Weights of a small GPT-style language model, trained from scratch on English Wikipedia: 14 layers, 258M tokens.
MLP neurons of a small language model. Each row is named by its layer, matrix (gate and up: input weights) and neuron, and shows model dimensions 48-239. Each number is 128 + 24 x the weight over its row's rms, rounded and kept within 0 to 255. Numbers have three digits each. A neuron's up and down rows have the sign that makes its largest values positive.
After each neuron's rows, "fires on" lists the tokens most often at its 100 highest values on Wikipedia text that the model never trained on; "fires in" lists the words (lower case) most often at its 100 highest values on Wikipedia text that the model never trained on. A number after a token or word is its count.

L4.gate352:133132122120134110087122136101092148098115150137116124125147113101129107123108161122097050142152106177130124129131152155080139165107130141149125158138084125173130108107155122108133142127141190129144168104143154108143143103132132104111171125136114145110124136133114111094139140087122118107116150129123147138093118134100091107116132125135141175129159071128100139110174118109088124085157168097124104102158122165142098107131125159158151150129126112092131160141086183108125110122133125124159075129109151168114140133158113075158162148142159104128158089136148101115094140096107141134
L4.up352:146139098113132159110144086124141114109135068111100104142086098124100122138133137072156125139118127100154094104118130160139140155108135164119148150102116114149115110175135150139131126163174096113105124169139154111115121129144096094112141110078087130111147126115101071157175135129119143096148134129129134144150104132125116138144110132156103120120126158172135113123145134102145121117164107174153106127152147153164116103123115106134147116135151125130125122150119103166102107133165093142136138138098169083143110131124126059114131135162135099125154143143143144134119118164115158073
fires on: " has" 48, " have" 19, " him" 6, "m" 4, " year" 4
fires in: "has" 48, "have" 19, "him" 6, "km" 5, "year" 4

L11.gate647:125070169129105159130141120069108188118132144126146122189110099143117094176139149126124135135133097101147130110120125158140114160185093123105138113129119047142109144106186145173088126152143114091141189126113121085133164143141064167107113147136101132100102094142113120131121107124123116132179084122146152115127129157130136108128147134145135183118130159134120091075144120170104141120132151144103155156114108108143119111156109141106127154107115160106139149115090137119170129132124111115126121119147156172126123101119106109150162098128111132112168127111143130122139108134141176132
L11.up647:104126130122110117113130116072156131122141138132120146150148101159123166159072114173087118129105162144161133097129141120129139137159123151159079134135143159128148077093149103167088136111142122142121146186167123138148093108114086148132173105127122127111122147105121131117158121122109152104074131076130135139101156137137139141128115125047142139150110137133158122131144124105092136175103160152141137109105144147146099143164131133129122120150099135144161106094156147100090114126129105127079113137133103132167159140131102124182116126084141144146130147125122123136117132127110142131
fires on: " was" 75, " were" 5, "es" 4
fires in: "was" 75, "were" 5

L4.gate194:116093145106084190159148158132097117164182116120170137136127171111137149166099125121172156095139140150150127146139099141167132154110113156090098177121118125153150115091110124117157111135131105141160150146133091144113134130150094084121132106172150139136145121089115124160156100112104130133130105123113124152166133065140106102099143123086089106076124110186135076130129118122114104134151141152089170106103132126154108109162129139115127132145136108161111112098143109170122118121139115121143130152118151110140143133133107124129187105131127113140121122114105146129147151099103129104
L4.up194:103116136160181120117120108161110130164103167122134160140138141176082105118096152117133166140129134101106130151126157148141157138109140150127119162103156094134173126141131115139162110118121103121178100152107117129107093099120139093132075123141124139153121104141142126143107114128073142133143110155120156152129138145078131136079163167161107120111142143124128115127068070106179161158131112161139137091139137107136112124157183130123132117130069173116143108124128115131099096134108143107148143131107146134137130115081118095107103115154131135148117133134114144095113118119160103200
fires on: " he" 31, " it" 24, " It" 20, " she" 11, " She" 7
fires in: "it" 38, "he" 22, "she" 15, "itself" 4

L4.gate710:124116108130130165125075137155133149131132148107162111144187148093156130113157129119092127113095120111132118141092133123157080130118101103097133134166130140163148116100084094111119103111088146147099154136132132145109159113126143122117151138163082172136084123067088137154108134170142109091097090118123148155169185118125128170108106121129092108145155114160124141104107127133112139095116160074135114114125121130125124163116133088112131113124133131106165110145172139140139122113146143096145148153090105144201138108096144114120122112110159128147139162141149143139101101129155167177
L4.up710:116172158085134116144140199127138173156127092071118102129110165131106120132093083168172087138121157136173129137130105127113124103097122116088114140152123124108111141141140122126119101092112132177137136130147109102099133181094143127116157167154122117152139152137115108119117167162134082117114100159112163105136148107125110172124158135137104123099123187160112109144110105127100121156127125126187138117095156100145150160138111107121112093140113157112123129161183137096141151130146131143120157116146122131147139130135167120153161134084129134132130163176173138119148123148143138136
fires on: " of" 70, "th" 7, "van" 4, "od" 4
fires in: "of" 65, "with" 7, "officinarum" 5

L11.gate31:141106103128128140115129180144123159126149104133157113137103126151141155102133085160104075076130136103164110130142104152147153147133114127078123129106116116133138162148105100111150098126169123149100138125094168134131124163134127085129148148151127123144155103143187105113162154147110111166139122153162126117122103165114096093068100148163148134134106135125123099136081110105109141129138144157101094088146148145124113152108099133121121113128123127182140118114156071138094127146140151109154154177084135121186128121172149118134117106121101087124130115146090149106106160111127115145
L11.up31:136107152142106117087113123174170130148105121115115128134086124112115137156111084131136148116154162104154155170083164156110104156136135168120122134058124145162173139107136103132129099112138148139129115134131145101116093127159104085132153141110123106131107104131167127153106145148104144123156054073147141134153120104079085097135141158169116147115091119151150099135115112157107157119158159137093144129156143152096119143106127122096141093156104144157122124128154105129117165133087164115122111147132166074121124119123113134140158138131160115110130137139131090136101125099129088151
fires on: " for" 45, " made" 9, " a" 8, "t" 5, " as" 5, " make" 4
fires in: "for" 36, "made" 9, "as" 5, "force" 4, "make" 4, "a" 4

L6.gate625:093121113130156149098140154147086108146132113156167132104137131083155099119142130156176079090109106123110090115122116133112110118112129156151150136146154117142090168133118144135120130082154133095164153082133148138111116101108144137166109124134130104136164123117147096141179071133113158122143119117157155129139047164145127141107127117136143156138126119096159112134154112104133124119121129135131088092174105096167085117131120119149148102088126142139149124125136133155099109127102103116169151134098085112141127107146144096115142105110122082100114130146117162123126122091123128127
L6.up625:147131106106102170127092169094146114094115100106137111127104097106106132140122091119150109185127141122164111141108105134119140104174139141105153165140121124106125146111169149150112182150136130137097138182115124131141129100188125118141141155138111110131148132123116076089135126127150126136103100107095152184131150100107142113156169142139121133102144121128124056139120105173111126117148135127155140140130176077110109146130176144156118133173099154140118111161125120110116141117125124129104127118113172121129122132094161133144123144141166133096153174188103146154160108131146096110
fires on: " some" 18, " have" 15, " has" 9, " had" 9, "gen" 7
fires in: "have" 15, "some" 12, "has" 9, "had" 9, "both" 5, "well" 5

L10.gate135:068152154141111138141133133130159122145117099166173131102099151113104145124125112125171138121158126103164160110113145129179103118109112156108159133123116142107153123136121090146140118134095101112107174116083090148138131082107152101103153125087102137133134132135093141117194131129100096128111105154134129112129164138090153152077140161078135108097142151119153130166118133134132116141116112123118118126138085104161132099090100154121123119129135072144108128099145112096129155175083128099099146143135155132133143117162133076137128190119124159152127149116109183136099120109156161132
L10.up135:151080121141164080114160112105157117130137112171101131104157128121149150153119109113121133128115144084109150157135082131123056145143105124124104169128160098110149109144130115165164142088174092137157156179092159136127109103126111128174119098137153115112089122147133100089148115140104118166141162119104142127085128154137143140153092134165111130090140082129147087130131148153153196117137095130137138133154113151141115098135169109134148123131102121108133154123139155117094139135138118142110109093099115147113124140077075097157148107123127143119142096122116122146194100118116144103
fires on: " as" 60, "as" 16, "s" 13, " As" 8
fires in: "as" 53, "assigned" 4

L7.gate277:161089149136146161155134142144108116149126101170150101130124129109114114162155168162115121108115115128137075138131135191166136141143168175149110096125156161141138113110091067080117101138109102155132132116099149128127162104155150149116115113118124111075084164105161118179148092104161105142121093124137163116113129113162168109154156140068076156118170134139134095072132104113105090137159119086107115136127139126157155139133110113122155145118148107142109158108111143130122126127145115161156138131154140179147105120131119119119149184141123125140171135146125094166154123137126164140
L7.up277:138108143096153124114146126126164137118097105169131156108100114117117081151124109144131102098118150123134144132110124210152158146110142128139111175101142119114140113117105117078090129133107129143138090109139145146103142102160148098151150137166118108118140140115116130148122121100139121128129135114145146124114150170131155096147134112131127099144139126161133087095116114151131151152075110121065133113146141117141124128142127135104125123125126129173126173133125111122154145110140162095188169148112162096148106179116120132151172110143074137144109111096135103157165140142101139151
fires on: " she" 23, "ci" 23, " it" 21, " She" 12, "i" 9, " he" 5
fires in: "she" 38, "it" 19, "pacific" 8, "especially" 6, "azerbaijani" 6, "he" 5

L4.gate38:152134128145160139087174095133083143104149119123137114134113112108141140119108096112101132108141142146164112103123159111182110169167120094165133126123147099129171130117129142108107112074156128120120114149130149160148093161104141147120160126151148085110133158135133171134156099122125130113127106123112128171108146163131094157151141156110137110100149110107168094121139103138119158093171141117089138099126129155114127126179162131150138158109132110142104163090151143156135121138095095160066123146104129105162112111156127132121117143138168136118098123120155134120100150167159125134
L4.up38:158147083127092170103173137123118111141133120149103159153120148132114083167118138120156110127138106157087113142126156185110125133150180106163159081118128122168151160116124116108136141138172139113156120121128125147142160152132121104165135166114127103131151141134171155089098114115156157126115131121109118164118166153148151124106150180139129117137126140144130132112147074100129147127159140149133166093117163118117134103120104116127121155101109146084135161141104085099157115159123142093097136103067132082148105174119167142095124132111145102143155118130148096151139124117167116107
fires on: " also" 32, " to" 16, "vi" 13, " she" 9, " he" 8, " comp" 5
fires in: "also" 32, "to" 16, "she" 10, "he" 8, "it" 4

L6.gate643:131108160138138132109145117171106099130168087132149125111122148129134131084119109145144110141147143122121154128142076156148096147181114123137118102130137125127168154109170098162148157124133092101156101131106152161129121141128125102109065124122088103091120130123118116095122073155127118124108136156114123118126124080157123137134132135074147164101136179166123133098087108129115097107123074073113119103128150124160149133102127136101114124094105151138135118128111143095144135112119135106129113156149114109166135128115139134163138148136138106116151105097096153191149103117181142127
L6.up643:146084147152142164116123095137134111105145102109175167147135137115115115106122140142109128136137117101164156098143076122142125095148147158114123126091117108115164142148164149153115126123191134102116151139092131139155105110124117149090113160148111175121124156146116117162142083163115138108149128141111122149151084101139138126103118121116110162120093175158159085166125074115104116176116106114135134088147134112146132142142158136118116130125160145165097133154135147125092123117124111125117120118120135116156130112083111088152156165145113101099157126127113076137159128128109123167
fires on: " he" 35, " she" 13, " it" 9, "I" 8, " the" 7
fires in: "he" 33, "she" 19, "it" 12, "i" 9, "the" 5

L7.gate409:103116101163096156144136137146113096153117124160132145170113130071102111096142127070105135164112121127164138141070136183127119101147112117119154119116101108146171104142160146123120141170100131143129125148093093120082111103138132130118145141127115175117166108155154123079112162092149170116098106099120148132137125152125097130144157155082149158123169163155163095143138105067146120111093149154112125103124116122121135113151163113089143149094123135119125117107130113173137134174099155159160142136095149146152166129132137068149130138135080086142111116092087136132108107152175106136
L7.up409:130175134118152133141096147132091126094128153150167150130129100114164142138111099146095091147137133118134183152163124113109113125134093167177156136095128113147129095132161172155145146099110150097140105156140151171112088132134127155120137163162116121096092114119169114153145088151109121087122141121109120151155144139140133091107137158111154098101133091121143105136155139162177155089152127140102095140141154150101142100106133090124113139092097114098149100111140078099162141124123125102148169141122097111130125121135094127135117112159158086105133141088113133096111105090110124112
fires on: " or" 52, " when" 9, " than" 9, " as" 6, " for" 5
fires in: "or" 47, "when" 9, "than" 9, "as" 6, "for" 5, "such" 4

L6.gate651:134124114116139143167105074105108127114136117106104167166142101154135104154096114102144085143161136175109098125115126114088095180096072146149147103124132093089128109153154150065117111136157114137090102154129146100129128113102124153130164156115130159095115141152107124110121140127154147162158078144119120139127145097080123164127150127153135133114118134169108122112111133130120140153128070141102089153114117126121133123113128146151149162126172180070103165128126165136131157071131148132129130122163125168120128080125119112100154090105116119182138124139102097157118086160132133117
L6.up651:126156147172119156112166099104108124119125110167093122117108142131110168126104120142126129130126147108097116131106106084135111114131150130138142172173181143138131120160156131133127076127089139144122143120148126147129174150141118116165140145108165131094109109150103134134153172141151131151142103142142115120160144125125141174149117135110130117198147120124127122112160132078120132140121147120129046125133128118146164132093149114154178121122167160119105153136109159110165098069136103131127127130149129194108109106139140152100135092112079154140118115104135113118146091099099143145
fires on: " is" 36, " was" 12, " in" 9, " an" 8, "n" 7, " a" 7
fires in: "is" 35, "was" 12, "born" 9, "in" 9, "an" 8, "a" 7

L6.gate809:171151127155126094125121121133073113099139151139118135121149112168121112130169129125145069151137122140165122132120126148151091119139189060147129159104145160135154155144105122143123102122152080120077079124136102116111128088147095157175123144119125139124116107127157188098152119102115124069093162130089140120132086109139089156140163095072150142136124167139079124159107114130137165108107105146145105106133147109166098088133159130117140147147144117151133142079108158127130114116139109133100151107125123113132121109089157151135130098133098162098079109130127113162082115117098120125
L6.up809:093183146146104077124130123134180105059120109114120143064124115134126101117096112130146142172133132105083154137136112139132100158149154109117177077121125147135149126108145167140151146153133109113127124148150167135174098133122098147133144148074135147134104147122097142137140102099133166161148119144109181111144115123135136096119109128105135153066125115119091146117128102151134114089128140129136127122187134115090103143130139136137115129103116171111065093117098149106086159159124152107127110127142107135088133120097152163128125116121136127090112113155140124090134178121100112100
fires on: " American" 29, "Japanese" 15, "ish" 11, " German" 10, "ian" 6, "American" 5
fires in: "american" 34, "japanese" 15, "german" 8, "polish" 5, "uk" 4, "irish" 4

L7.gate85:128119087159096092133111119161098126106118145162156115127109097178145106122144084142139193124167131104155177147153120125129150152112138117156141151116144130132144136147125143111146146087144127141148135136135184125129083090168088157133126121139139109126150122139180155132124162120108110126097089135115134107145095111168115126152123157147136128127117093105119120157098148113156152091115085179154129092127139145151190100103137153111129094129131157127114152137105131114160140168149109097139135100096138128161147139110144103121130136142130139131112132122113147131093149113141164106
L7.up85:110156114189180100129121108099137132090119122176125114151071148133161092110130102143113122094105131119134149178074096106153112151109105098148158122107110158166140144148143139124119161104133141114181132134128157165107086110112111136094170130144101122136115111091204109130108175128104168170099144134128118141128120123111118106145136158133111150132112072130152118140140146103152180117136156159123115146105109124117164137113173147130131130113149139105105087116132155112109191121164155119166124105103151103158143136087111142118112128131135109129143121125141117154106135128109152121
fires on: " include" 30, " or" 12, " as" 10, " including" 8, " feature" 6, " complete" 5
fires in: "included" 14, "include" 12, "as" 10, "or" 10, "including" 8